Weights of a small transformer language model: 83.6M parameters.
MLP neurons of a small language model. Each row is named by its layer, matrix (gate and up: input weights) and neuron, and shows model dimensions 80-271. Each number is 500 + 25 x the weight over its row's rms, rounded and kept within 0 to 999. Numbers have three digits each. A neuron's up and down rows have the sign that makes its largest values positive.
After each neuron's rows, "fires on" lists the tokens most often at its 100 highest values on Wikipedia text that the model never trained on. A number after a token or word is its count.

L7.gate411:535515507472508557491513537515507478499473492522498522463505485545536518473454495472491481531461452508450554470456508541496525519481499500517515503532507518503539504531518538518491455500534514476464475446485514483505496550503486481483483490526478484501545506513451488481499507486540522517484523509465496538508517508516542496463528503479486508475491507450446520493494544521520483514520453532488523538488476485521505488512519467447528535508514508526517487514493494498529515531487507504535473459554452486544521511506511520493487515456486505486473537497504506466472483504508512466
L7.up411:503514490534516507565519516483457518534492509560487492495509467476499525455493549471489507506455506503462489476478503492558510514467468510493511485443499513486497441509503499509545510527487488531477481472515537541519514514485557509534509492493480522495538456503504477494508514513516502518487505519493503538514502514484543523526529429548454480525504493537480500533532504478472523483529504541541513481503501521501439476501476497509492528485515512490523533497463517489527486531504504504490473522473509534503548511466475507469511505466462461521499525511499506498472495467490478484
fires on: "H" 30, "m" 23, "ab" 5, "one " 5, "h" 4

L3.gate1118:508521473491478464480521529493500540506455516501543498533490474530525498499461455524529476522499487498516494511518503555500433469506490508500476488500497505518511487475527515503527485518555513478498536507498529522479505507510519512502540490498534458527514494532477527473538514505510484519500487474486504503493518457520495500486481501487526525484526536502505476530491508527517506474505467497457529532465481534496530511483555507505538513478536494461482520497546489471445498529470469480537542487504439505505516516509482481470532471517453469519507503493497592505518477478442478521
L3.up1118:504505459517507518476502492490478482513498538492494420514445496526501516505511479554491537529511499525514504495523505466474489510489505483540461519500499483536524534491517468473509526523503494521480490497509506507501488472488484521474524468478541501507578500489500515510494502475484503504516491475499496486458510479496473498486489523499505521485456516515456515455456519490517477481483494527510519479477516480479477508477531481547504471449498502479518523505528497546486518514511486466560549517474482487492488501481502483421504528522521540507499450512473524478534542477500456463
fires on: "-" 21, "–" 15, "/" 13, "op" 10, "ed" 5, "og" 5

L4.gate305:478543489521488554489499523468500480477503468516501433457493540494548476493487495492495507463487521516500490461490501540486500501502484525546534513501522474486521428473532439497500526527485471501514507518538531529480526522466508514522470447504482516509442519475515476539503527498492493491504491546504496490501503494515482511499539490485449481485512532483545485478443529490484496527445456511495515505481547479481527494510499462504485490490517460528480468495540490512504545488494517543526471501484510477538564500516490515467501486478502484532502515525530546493480477464493511550
L4.up305:477530505483533491518521465535474486486484537496505509456525495507485476493526490507512530475478452475494504498482524498494532504433473461487497481489487488546489495494499488526558512455480535522497492480477519455532477504491495479424458495566472502478548507492480475528475523499521483459487491539507524506513472503480490525487486485493489517531489464508534504511586490501487480534544479506469454503507503474503532539490469504484427484482546520478511498521479502470503518548463484498518514496508508514491545472547510495494530497498508460493515470519485519508521480485458478491
fires on: "of " 20, "to " 17, "joined " 14, "for " 9, "with " 8, "===" 7

L4.gate108:508490496462485507509489511511558512518555505498509523482464517486517468508529512546482477464524512512501521538503466487484494483494511499491525508501474497460543457513481509492478492503421514497497523464522528445506475496497506468487513537473509498456473483512468498443476462506485483516474543527517505524546458519502483515489521481467512549523532511527517492476481491493483489505499542529517522488486506505548489511529502521479491535502491490462458491481510457502491497491432521470531492470505481524521511516522471515516502522536494499509458523505451494526506488500472507523
L4.up108:507487552522448540495474510510476480539495481527497518474473507474459453489512497497457515474539472478506526463491509506532466497495464498531522513491515452467486485550442486487482543515505476504456517479497501492520544521501480479501480521530507490500516492487528538509497510505476495548538453481484492501506469506521481503514488483499500516522527538453509533505487504485538469520502459533527498505546526535514469490558522506518446476510518477478498502472480467465498490488502483502451473501487495539509478513564456497503483524508477489461457516518493509524474447478490525472
fires on: "(" 47, "and " 6, "at " 5, "gr" 4, "the " 4

L4.gate374:498522495505493503460483474476537484461515462515494505525466469517525453496491468523535528522531520526455492512503506538478472505492468528522502490520501495504518484502527477499527479497455491495501504461488475504504484522489523532540506488501483538541474507457452485495489511558483487443496494511489473530533514528545493531496516511504485504498492543496494502512496535509486472514491494530497517475473485527473532524505519486488508473463450519546452518522518489505539508473496475509494518470525478503501524523518500520469476534514468482513481504497489484491536517414475496490
L4.up374:513472521456544483501564518510512514527491516478521514561504496510496535492492502517502460490531521524511470494473498491492495525486442486495522488500488517521515487473511488525519523520483482494543473530500466500492511527501487514529536544502523490539467473512519443470502485470535476503473474511482491520471502457509509463506525505526513509558465492488510507527493505529483498505518494472482505481471525507500515486491566505478439437456501480528517470490493478494472525525480471514494503460439523503450528517475510521457524510483493516525524507515503493508503518480462484537
fires on: "| " 39, "the " 17

L7.gate853:524525493467514484470525508492476531539513543529513527471505522523482469470491514524501455466508477496503536482481529468513475537509514523535518499505540486532493463536466498511513480519498475478501472487492508485489483495492488514502475540491483490549483467510488519496425512511488500465509509552517498481464532472481522461459520509551489517522483487550466499485515486529519487465512496493487530515499531558496509562544524549525507481476517533523561440523540490515477472469457497465487509519490492522491472529534471470517458497544473500512514483487471467517499513490512510513
L7.up853:490504498476478499492504498478468497527516566488487465530540502545532543512523477459509513531524480510510527483468520518528512516492490539523493460489529493512513515499484475479485499509516467518457519529517539484532497497507493509458519487516502515532489500461492469471512503507521513482486468504535554479482514502506542452517488509498494517533519447514513509510495494469514473489533533499487474558482502521471445510524508488546523534503467437531530520493480503509526462487471538480485501487501513537473458528512526480525532561490477519463513472473500523504421492502467524503
fires on: ", " 43, "(" 23, "; " 12, "also " 6

L3.gate1109:508491538517518473483489458509481495485523499513489484459492531483512505489489498474505513459493470476517498489488533497487493499484507503470499537499515487459492477527464537465513474534470484506511529482536529539494483529524444500503449523467488500507482521469465505528470448537505529497473485502458490517507535508540462505552503481494456501525494444503472500491498482522465530470522480521533505543525532484480497521488510471443460467497486486520466478490480484500507532497474498493484536498496481511513482557466493497500521516542510522475548482474453518509482541477541491499
L3.up1109:511475539511520548493463515510482503495518460543478476481480519487526457496510483524505441493519492498541482454479509459493490486506492489468472542500513405481502505516503543476529479541496487493486554506479544495503537503508522509499471506520468539543511507466507482548523489500501509492485473532487464528487487501478467508472511483493449510513512507492467468531493500483474475500517493529525510490508494476500463481486476451452484528510541465520471500476534465472498486485486457523477481486463493472493494536495490492495505519530462505510455500481496493499497510502519466483
fires on: "in " 36, "(" 29, "for " 8, "and " 7, "of " 7

L4.gate405:532466466508538529531493496505495514501498506521505519511525528547487477488469475497471508500501509464480484473515462517461476510486464504536484464524502469503531504520530467455500503497449492538516497476475463500537453496449508511488545489443455524496509508515484500470511461521524508513534530487487500510488427522457507540509526477517492508473471510532522482523523526471508509495491497502499472525459511559496476471480472505494502502513441509479475475490466469478524534538511533519452501525519509513494522508478493508507525500470509516487479506491524481448477530499506468500
L4.up405:495489513482502484502531527520536508494446483487481449508478467477514513491480482454504496538497485522506493473469508513493513509489521480461536513457525505506459483498522483504533494492516491547521499501463528469490529491498497495557490525474532527550493546547498489513477497503535484514529490483518500514530532496477527459513519519496482457532422470504492522483530499522500463473510520488473521528505476476551480504485500520511503495481505463503509530505466478514498522506492517528490507501487521459390483478477532483479458505506480528473484520508505485492473536504503449521
fires on: "against " 28, "on " 27, "over " 17, "| " 6

L4.gate1146:477505490513474481488516516502481483451497523479444506544527472515545535449514482506504503491509485469532495525527497516538530504549496488474476506473531478480511511502540500552494515548478531491511560529470460538507505505492508514477479496527464493481453522471525502502510469524499526491479515517522467535529516538462504486542516512472478509550524478483455458533435488514519490480491481513479501494502438506493527494495490501525496535457471525519450517544511502475492504497474480513488494536443483552523519484497520498502476502506468486494509498488483507499508530501490473489
L4.up1146:464492549500486495485508493516474542501547484495469523513516459508481473445503510495518477495563512514533493512502470517534472503499492486502463501507487466478515536518501525509477542512485497543470476491519509464507504508507528496514510550504508534500463500461444492507503473493506493487509478512448487510472586491475508521527513508539515494496512481465481520488506446463464502466506465485506483531513449489501521511473498491501535497486512477464526481505514522492503553517501504487479513503521521495553442476493529500486539463495456502507501498511560510508504511471485528504
fires on: "," 43, ": " 17, "', " 14, ", " 7

L3.gate803:468506488543494511522441476491467468528491421497524512564530484480523513500460521489512507493476466504512477488465492494461478502508499487531501454494522481514470499510481466505506502491490473537447537529522527512482440486509454494499488500535486470510498478565520532485532527514553519498519468510452483508494497514499482522492501497516558523461473531500476498516462456513519533500536513485484509507533539503500525526560490514484469514504497478515501522515542492530467504537480506521491502471502508506455483521498520513494525512531485539519491475519500522491512487498528511479
L3.up803:488526521517532519537511524536491505515524467588518499510495500513537468527507473530503459503478446491509482483504502474518485510462522485491511502475484484531513540503496502536532465457515468534482534485527494486493532505486481536525507459490501460499490516499496485433515527542522497477523495554509467500469489432486466560519528499504537468528500510483480452506508529488500519496501448481435513476489471538473475516472493506510488553503516464490458557541510440536466543464514499534523475477503489464533466497487505526500531517534493515477511479530485483518524451507507518520
fires on: "in " 14, "of " 11, "to " 11, "most " 10, "for " 8, "across " 4

L6.gate769:523487485512511513467487483559550497512516537487499533448484511489505491486476509529523463527508490508476481495462475534500518509532513486511491511521514497563524523512484526542538513553512477508526510456531495509522483494477530533523486496520445458507495497532474522527462509502539497520479554512511487462486559509532537467514472486512570493507529526511493475516534467516516509493501465497499504485496522508509483487529526515483506520470503515491485463507462499479476555515537520503468478511518515518516517523479532476509505482504459544508497525506482504524536491499490492496
L6.up769:499480507508513518529518494518508525522513474520543471515487506510495484457515482519460445499549516489551466505517496498520513508468490513483515512503502512499529513544465481479499506487487522446513523497496515546489526511502499485477522487508519501493516466521510498481484534485496528484503528498527555478538466507498480448533492513493531501477489477539527478526523481529552489492554492451519488514498521492548488536494496489491531472510503472509485474488483535498517492494472506570422519504463488511473539507505485505509538494476522476553497508538558499490535534541522521520
fires on: "| " 67, "−" 22

L3.gate291:514498532510505462520483472495506513527502558506468472448497485524521521524498520493495511471500510471500545510478495563534495472494468500508504520504520530541475511435484500457500544506505513475517487482517486508472450490474514555460495526533480500517515465503495494515507510507521483572512513436475475503524555472474536486504495484488483510480511546509485482506517498497512494498520488484544492510475526489497491531509478490487477471461532503486532499477483555525506526508488535484444541479514469473500528494498515495497521491483508449517480504535500498526526484418487497467
L3.up291:517448509521538523546500510503501504501519506492530451474519469518526554497442481519469510526495483468485500516506529509468511500472511504451485481510555484496465530497505532462510448514541511458492514487546497483523496424527522513494477485485514507452485499474492471504508536499471516529517462479467479525457518447523517453537491536463479506472489525500501489482507480471490506479508484477511512480489484545489540476507509498511517493441507526522475535480484517538519509491497456484487541511520521457489495516482479514466479518495546519512470536508478505527498496484506462527
fires on: "-" 31, "al" 10, "to " 7, "been " 5, "old " 5, "og" 5

L6.gate128:526545517485477449464501501463484474539544459487522475484496491504488476533504459512530487524533484488516510521466497496505561479510496480498512514494474513513501520463501530536496490537485482533539531507560513502520497527471495500522508494508488495502502473498491527518475496492523489502498496447518458486518471522490515470513500483470539500544513455497462476529506557494533519479444509488473509491522501486549494485544489476473524510489502487507512488515472513484487537525509492494552530497514443508504540518484541509507531508490486497505473502528457473490503519498505487535
L6.up128:552487503470518504475483507527513503545506500482503513513531534518482515497504504472468554484530424528429492501480453484515523498511502486485503491507506490479552496506537513513489471544562499492470538599518462536503492467507502528499520495496492539482503518510462514526520470502471513508541525517505513533479522474497506493491505532498510456523465463514525508479463502521488502541532499534475508485464542507549532482505465521504527493522503504500522528500510439507527501486493523484521461510491459471464559505514483474485462522455496498475499511466494535426518460486493484509
fires on: "of " 25, "| " 22, ": " 11, "over " 7, "since " 5, "around " 5

L6.gate4:531511472486431475456515525444452498508507514494494477475507504507466542514493489463459481492523467485500544470484516510539491495487498471444481538477507515481505527475552488542493495531493503520424564533481496492509498515555509519482508514475516506467483499494473485502522537527482491505503575584500510513513484520465515516487498401524480526493507526464473508525496514511521524491468471486533498506511510526487519476547509497500528523506498545481504533509489518500470493482495470520504506554525502538499498541525555522493489504487490491532491501504484490501513532518512476494
L6.up4:489503516480473482488512515514532492476510485494493493520561534543504526491474464483541500501567462489480525498510522502514477454492541476518524490509499496458475512545435487485519492510569463515472475524512466535476508529501497484471488503515494528465501539512497470473519502492519471500525488521563497511517531547501512528503487518495516483476504489541453492478499527487545470509459488493488480563511476498460477518453465502531516498474486513509495494445500529540547484517497483485502531491538503462492479475485479478469507541495492462507488474472492503548502458518453535536
fires on: ", " 29, "and " 28, ": " 13, "; " 9

L3.gate1071:480501486525528442487531518493457443525476494471468454499501487502498467482493458499518471509518494523536498539517512473504529504522480499540483515482565508495531551526486515476500507460522517493496529516488508464555444526477479495465515493522530475505510502501470478501471541514502540499543479503488507503511475519507486477473541478525496495480524501519513498486487506504532517472537489561510509493502496489512517477516542554504514476485490438490463500497533526499536478500493476558520513491482504496485504492518511543503490511529552537510481472509431472515460518482525478518
L3.up1071:470512512506478472479509483459482476507503483461500461537490442496498515508496497534503490484526495487506501521539499503495545496519486467517523533509531503497539520485509513472492510487549500448494526553448483457499509509473489493487476477516453486584474519528492508473449544480462512521544477458500520453508565500518486509474513510526503509482551507519486500499501518476530497509567518563498516479487545480541491500517487508509506498511497465496478509483549482457531482567504506511495497454477535485458479476484500513488467536519524534494488465534465480494470496482523511518
fires on: "of " 19, "Team " 9, "Democrat " 8, "Fort " 5, "Coupe " 5, "Formula " 4

L7.gate181:506527477522491466474457484509514507553525476507522489497529536493528442483489501488495447510487522498482500459493551490500481515533444508496499505493468499485527452539484506499523469526485508529521480515516497490511550507489495465504535548552449518507478499493491490609492458508510504487516476518505493490481530488503508456477496525527503495508497510515516485455508515520516514538478492516471517497485508489483538488523514565530471487476531516522497501489430509478500511500519549491492506540513500543491515497488483466500498477505474502485502495475486484484529496469477476547
L7.up181:487507517470491531494526514474458510480549526515546523519478520502530482523508503515503462521470504453484473507498538524509507512472452485548475490478474521494492478525538443484501473497468509487492486504521512475478514462526517535544509547556512478505451452503514501461504533500525499455449513487530485497530522505445455483498509519481501513523528545489497483556503478495509440522485448535498500489465473532514543474476486516519463499481508498475527489542520471484492486517501493478502493468447499498511433507511500529488472515471530513508513538488510493475483522564495458468
fires on: "| " 45, "/ " 14, "+" 7, "−" 7, ":" 5, "–" 5

L6.gate327:522513505473515510501448527523507499509479504543473450483498491531512516486461505495536508482512485503521528514485526538478465506502535523505520514467503542516485507500527504484523559522474520504512518544497474501553504551459535510524503474559520531520504474448475525477493499488515480515486475539542472537474469530503468475515533490495525508512496523478499480493503494475484497480521488480517498486479483514450494479515502486519463446541473507507469541501513503551464474512485503510563523544479491490519467530441526482503489517489496487481481491536483523503467483473448516476
L6.up327:461481490507498503540494541451521514538469503489479487543465523451523500531469518540569464475488507456514479526498490496462505551477518514492514506504501506496482542480481513499531524478449508467494520523479456517487488518478534505535488529531534465538498486510478502492505457484530554493492482512539558504455464533499540560487498488516515503500493502472523487522508525516511524496509454513476495496468504510480502472544481465454467471465481549509496447515525498527512468530475492503537477484530469479493514520495497497524539499493517483477439514487488510537508471499507493486
fires on: "| " 47, "for " 6, "part " 5, ": " 4, "total " 4, "in " 4

L7.gate1115:474493493522453512425504505470485444505509527478508534506491504519518501479496469506473480505493556484505538502518542530493519504533489512488507520489485526515499498473503485464533550460510521492506511496475485525498542480448497537521492486502500524468513566533475511507453560545504499543464535500528485490524526474497503512463492496507476505513545515488457497495473547497535515498485490521475479501497498496477509497508493461505488547496460505487511492489498491495509469480521528516476533511506459544556468475502465481496503511497481490523479524474457516470480516518462475448
L7.up1115:490487498522476498469464530485513484448528442477475467487516491478457485504522484514490521475506475509499507485484551517535499477455473553548509501493486469503535506516513507470500496539465502486506494498486446510494506482452510484469508489495493473487506508539499520505526464510486496530483524517486549482471510515494540494484553572528491529524500487498475529484539471500488506505528496522475487531516469483520510498501486484475498497490533532487478508492533513485527526503494532491488497514496522504509475493528466517514457477485513473520496463495487459493505514503475496482
fires on: "the " 22, "in " 16, "November " 8, "December " 4, "was " 4, "In " 4

L3.gate943:468495507487525539507488477511542501460487504505526513507532481528485445532508516488487514516469495487460558480510491521520518497503484485525551517504482524455486554517488507516495464447489488532467537509467523461539535492500471529540501488548483492488508436439465528522467518515508529471507521472490466467472503499513509496498483475490460496533463480482519511524488511491487529491469478496429509509487529483516551522484505535473472518478537551507516520466496494520494544521488527515490507507524483506519520473517501505491495495491511488452505509540531512483499471487520478497
L3.up943:423477478503527467452491511523573513452501480516544480491527522498453488510534498527494531516520554537520481483537448461481505486498475543498507523554480515517454542545498504532442490474509503496487522500547511516496503548529547491503488546491504510466448492503495503528461490502528501497509470476540485529498511538551518495505524506478488505511512481488467519517506519506514483535471485487486531489512493492488495524512526499522507486487511550502464518481516497526458508477477487487491443517498492471483494531528456494526477504521502516522460488462488530465504486471490476516
fires on: "g" 23, "-" 13, "G" 9, "k" 7, "–" 7, "ru" 5

L7.gate40:511504526517492487524530536528506504477493496505513492473528513504463467461514519502504540480482484507473524486506534499514519496467563487527458499504498519527556470502489496517491536494473470533531503498505496478469502486453528495530533488469463509506482510474458552522463531540503507474512550499529486477480471511490504451555519481491497496530507484499506499477512472469478497500503491508491493552494513443459506496524463509528481512526463472529512478508509502521462530490519538525489523508520534494512444536487513521437498470549527479539486523476471498478501511516506512473
L7.up40:495503510499500521461509519499540536473515520506433484522512490468475579489495503502493471481496514508516513487506512506487503483459506533504496506509480510515532456516486496478520513483508482499521519511512487514464472443518460460526491525471489554513475523515504479492465488526487467530511509546462512531500503471497495496493509535485516493546506464501507499492506482479494495493516478481561508548474489531463511552465460477472468496489520506519519523507520472502499495493502490492477482514561542530454461496476507487513543506496539467488501480501461497464476530495497490523
fires on: "the " 23, "a " 18, "in " 13, "great " 4

L4.gate671:491507507522475499531470515476503459466468477495496451492485530478475543496518487485512454497519473436519474542536494508519472528525505511523477510528484475485484505479525534478487473488499517453475512500506493441509521511509463469522484510498456492480540528453478510490513485504524481498467473526509480447564521507497480509562526511545471516509455503493509484510501518505489467482469535486497491491505477510480491478488550511500528511517467511534477529549499519509507449511514502455455522489521491501509457532472511497501495439511479489497481484504524500501528476519530527466
L4.up671:542521469501546440492526480508465469519515489499521519529505508511527500495514504485482530488499478520497509534517523472552532523475507518489520456550486521529543507477483517528489512501511548490499513487472534530490475447499526503466532507515473463500538526517519505551512521491504480508525527463537486505485508437494527485462489514545528456473475538504535496523492510489525466497492518484500458495508452466520492479514513506527514484556520479500489477505465511523508470494481501495540497478491496509507480510530511539521519489496474487482509466517508513533503506524511528485
fires on: "or " 32, "of " 24, ":" 6, "as " 4, ". " 4

L4.gate690:500506508549483548482523458517505484474487506499533491529511508513522478503510512467462473460541497488498476581509508482530511509504483520483517487514494491504517552516497523498540517488485458470521505518465454480480505514519476457471496480514505480518525547475498516504501517477476510476488447492484499454498535485534515510540469547486477486441499517484513463513507499504557497485492510556500481493492492537490519481475504491499511484532508498512527513519523521515490514510510541522474490492471547501542481488511529517493499479463517497523508506507525584486544499502500469508
L4.up690:449544494479453452495475546501522508490511486516536482514464502498507440462518485462482478508495492440510528555527467513531529544486529487494455501469481542518510556461480475509497470486511490517534474465472485515510481490489456491527546493523493498514520493483468496497521522484517488464524529569515493506492501504460503509539500508508498509486429522499520508498486473482519475461508531533526458524503525541549509497507506529456520491550523502512470542488471538462505470452495458501456459508496474491514460540507524511503522490487507480492532532516517506516533493542529478533
fires on: "of " 43, "or " 17, "lost " 6, "on " 4

L7.gate495:466521500496483487500472550479502503516499495455487515514524577508535512539492500497530491452509496508508505506526493491478523514523501493513533526530520480478489527508477472500492429489494505469487490545492501484518472505515458483507494498519493488488469491513487498520479468520545489506477528483474511499486503511464482478516553528458513541479485482510467508520504520459491509485529472504549506501510492508508536482518519459515470550535514539483484495492491476524509496510484487507494507510501505507551512490532522485482513538495518478483539457502508513543444498530542512473
L7.up495:497502506482522488512507518489471503551493515452480495470446530467482498552507443494486528545543495501485519462513538467454522483463455502501517508535484469499489561526527538501483486510487504473481556503467537461487485489506511509512454491495503551503487546512517503547478479544508501484498573507481520526537517517473481505497546495483506514497509503517500480480501506495524524483482480462490508482492464498477517507507525472559494499469468520448466515543486490529496485480493494481495510541475488526490453486500495497469551493492497494445496515508526467516471470558502570487
fires on: "and " 21, "most " 19, ", " 17, "more " 9, "ly " 4, "highly " 4

L7.gate1175:510524508519517497506480485499515498492512510491515517447513526476493507519511466499502474497500417522524475502510494552514513508520543498509500500506528479466495478469502521526536496469471536472519493520560477558515492513490481480490475554481479526494521497497454499484508467544526475505471499447537467477531499489510499488520515497562475504502431455509470472530510485525482502463549501502501513509522541458485483471485503487484483489502497475511458519494492507491479518503493528525518533492523485525500485473549492505475507529477508504509471486508500545552500494503467497518
L7.up1175:500477492530530545506497499471492495451463503493461497489506499507533510502487498493492533514469468550502497552507520543475499482499479497453508472501490513520522466484557508456502501535552519503478503462543482556514500473484499494497525485489469519506497505493480470494523541538487500515489467512489482536507535512510554450500491519518472509503517510524482488510490490478476449463500508529481485519465479451519496508522480515501470509507510534478504469520454472490466524482498510529500527504497472491494519514516486521494519514485461512494472457484532467472483527493525515542
fires on: "of " 15, "in " 14, "(" 11, "with " 7, "to " 6, "0" 5

L3.gate470:525485519524540500513503471506479459490504504546515486478522470502501460535521499515469543498499485519521505499528512541471492507497457494485478488490519481499522480512465479452491553470529488503525505500512550512510527539544505504488477435526497514531510514484458471488497469537470469488460510495505500484494513506527465473513469496562450480475543504514500471512496494507550497493468529531539497491496531452464485509478503492489471470509516491506480506500542483473505511509551503491535472501434508473512456470513503500500505518520496467486454487483488513444534527451516505492
L3.up470:530503515514523475504482494531521474477475455520486487522517500512470483495546545481509546473502510505557465502495503502466505480474488491538497497533495474486523468471484521501489496527511516475485526513522535518478533520481467506508446473525438523482490483509473480478482471487505516502495502503490475524495503485516460485512495491499521473500533466522530420495591510542538457510530494507524532491498517501482501510524515478430484480480463499519475550511475489517530537553523499548502490474498513533528498492507482555508491485518526483488530453482508489454548529510504511502
fires on: "to " 32, "of " 10, "in " 7, "from " 5

L7.gate1008:493506489476513494508532517527449516452486484522490481513514533485486447484531521484483547512468502484532507492477493528494505432519526478510502482509502492475478566482423569486511466488464510503517517485513491495548492507493549515496468532484489482511514539480481519507487493474485540537455503496526523477470518470467527495498500542500438460528525488548489533565481495487493495526448485461487509492503500513505466488492461473523484486509519519489533504486472545461512512503483527517492518509496503476492479556486488488484527533499503521488460515536484479500519483549480471540
L7.up1008:477454507502459494443535536525478500504474489507478476486554517481501497464483499500527423521454482480533482494519486504487492468504519512456431478546539556546483523495499526537506482543530457484492513505485489448518488472495498507535529497529547475524454494482478509526502558511448513482496494505501488485479517505513531477492505509467502507518515490522458555496516496448456520518511476499519520506497463514531528533544511475512473492507534525507504477510508511529500505500504502524487493513454535453459525453534511480500534498453527486538470481489514470470464476486498499512
fires on: "K" 54, "Ch" 14, "G" 13

L4.gate640:518515535558515478490482468462509519457491483531489475496503512489470518507468507503471467500495455547459454470494502534491457504524472482496538511505515496481494503467544514509496481485513494496523492505501592521456479480478482519500424495506508504519487486505464511513529534501504508497480551497515491474490498500529484498539540441538491534494466498524507536546496537507513521464538507510469471494548485545488491479491474509488511553516486511521513576496498534470528537529542456557485482507494534507516488524507512519526514468525513500500531499480535487511503480503535469471
L4.up640:515504528456458500527463509479549520467506524514454498524506514556508488501499471531501460470503504501561493461508504522494504503500535528508499530499481501476460492529520512534491474480518445463503540446496501472440514553537490539483480497497491462556484486532530480535538468459488497538505508555530473507533472530508509462506491481486485496513505479482461516510489501503508483506481530518495497505546538485457542538443513541510495578503518497476481506519490482533491520525489483540474503519527499510488507506496500495504544496517508469471504485505482503521506467490554463492
fires on: "of " 33, "for " 12, "more " 6, "in " 4, "no " 4

L3.gate935:504517474510475501502459548501535470505476490503522477506474534544489509518502482471487521471517514480491437545529497549474503490521507468519506469467517504562522478515518514480479493472491510535512493504450505487518492452498483501502495484506522476493478465488532496461501541501495462493493547501525468519486464564477483455493500513489541488507522546499532506513513464474523525483471533533521498471512485467527559513557514481501474553495500511525500486485500473492488506482488497495541492507474530550472508540484532505510532531488560508516511487492481475523489509519470534524
L3.up935:497453539475521508513471514506492548486505533481526494474478493514498495493508490516507493509506519522506481514478472538437507494541537555557505490505514468532468508505542474509463490508507486520485523507526498467472536518524488499492481437465477483508512509497531490504460465517504434472500537474481482496526513503527478526522523497476559518481525508506484508521504496485500517478447485510506522502503479511500518527463539517493503500473545530529478479536516472501487481539501500491514510557527465515501471501496500507431539499488502463513487490491502517494491469487526469510
fires on: "to " 63, ", " 31

L7.gate968:511468487466491510520510502486457517516510490517504528507436503497490530484508463470510518487502536500517568494491467462525477486496506495485481513504476511502502499500530543502498533538493493457520470477508482491512507484509527484512459513514504513481449510530495507450483472487531536490511508533538547495479484517484534540501502499501483447515492510504516444535495519476528520459483491455511502456488492498521467476469525509500535512501548517545508524516493451513480516536523528473478508483541453514518498542490544476484485516540483509517502502487501564528486473519490517530
L7.up968:510546534483494514472490492487508502468530529522518438530531512519482486456482477466472531540496505504525495503510502493541474499485510485520515451516527482542486491497507502485465519483514501482499472503482498512537492475493462502515456487525515535519555520537513484449497543523539494486513473506517504589451550521509513501491475506529472469439474486517515496538516487467505493519485546472483504473475488497500456506531469539497495488531540526523502526489478509514516519505506468537518492519545471563497477492525504480454499515519503521543493513499486501527501487455488536499
fires on: ", " 29, ". " 25, ": " 4, "- " 4

L6.gate860:475522460524526461485467481557483490519494502520518516492493528529526452525514520465495495533431541526530525498497488491489483526504501469501496472535507503511514536520463520500539462486495456475491498492496483485490522520466501538504497524482513517509458539492441489535489480508512529450533512497472481504484500516531504545448505532496528501533487510516513494565550475526499540491446477510476519453501461511491454511543491515486508488475504502482468493559493467523512559533531499478535463463489483492474508507503487493495467512494487518490499506509494449517498516508494499486
L6.up860:516482490452520484458496468475477485449534506520531542473513526469448482530508492499547474559475509546474520515514483513502513534514466499490494492492497499519514509516473538493539511491493504468531517477506474484489498505544472471515518498539545504476478472515493526480501478468472505525501484499560491515536509498512548489520485501545527469479464529531491478515448502511516507490502523482488484463485496433540568533478500523491495538502537465493444497505520511484495491517484498455458478528431491525527524533517495522472471490513491496497500444451505445488505519517457489488
fires on: "| " 45, "−" 10, "as " 6, "in " 5, "W" 4

L6.gate838:528475511537514507495508537484502491458522521469527466543463513497505440483538506501495483527498507520491511506509494459517495484515471507467502484459527535485503500523475463469502436489478531488500481525514485514512470504529482475498522471451549543470438483461448512479466515497511512491531540476491501515530466478530523454488528511484499463513505471482497489487510474497503537468509487534501475547479475485538474494553486523463435467479448498564462525507507537503482533518464514517532488530503485483489477462484488550554495477502533500547536495542499544473530527446481495532
L6.up838:459462491481521559500521465515474539478518470484447489522454452533456458501466531490497503517490517543508482490536504490554526515497492513529476466523488463493526436475508490510515518500508458495486528498508484502475523509513511570491525462475458507510499497465511469495469512509517485483502506492489524534520453489524557493555522435530456501507493511496509481496544466443509511485518480509469527523535538498501509464473540482504478448508477517513526465518531534491488531513483486488471542482501487530489530449494493528489516478503504500485525520517520476524492499501505449523
fires on: "| " 74, "of " 6, "–" 4

L4.gate579:494553480465493532484501505478480531494520475495471475497490515493509515514467471508498480509524453537479478490489507497502470487534511516564508486515536479502507504530496485477493490492509513470512502467514478543490480475427487475516496492466513469498486461542474517518491526513503513510530483479493469526524516516534507501534502486504457473480504504508469488476501535536539524499450458506500507466531544488500517504525501504455527480526470497511528505503511536514502501505444486507559492481511462496445493513462506484516482514532453507482484472501482506521518440552469511489
L4.up579:527517495514455476491525573519512493498515498475499504474542555458488487512489492540495530530536489494471477514489504454497474494472543529538477543504541511519491486491529537527498511509523473489517487502539449491540456484478496494517544536504481467526500507509489528538475503499508505532500489485455483506505501507474521458533515533476487473513492457506501479516521516551534469492509496506465487500507488514516504507525503533473466489514540485504569531554489554497498522520459488467548518521468463512496468539488443494566519460487504472484508500518493482518519507534479519485
fires on: "of " 40, "to " 11, "than " 10, "by " 5, ": " 5, "over " 4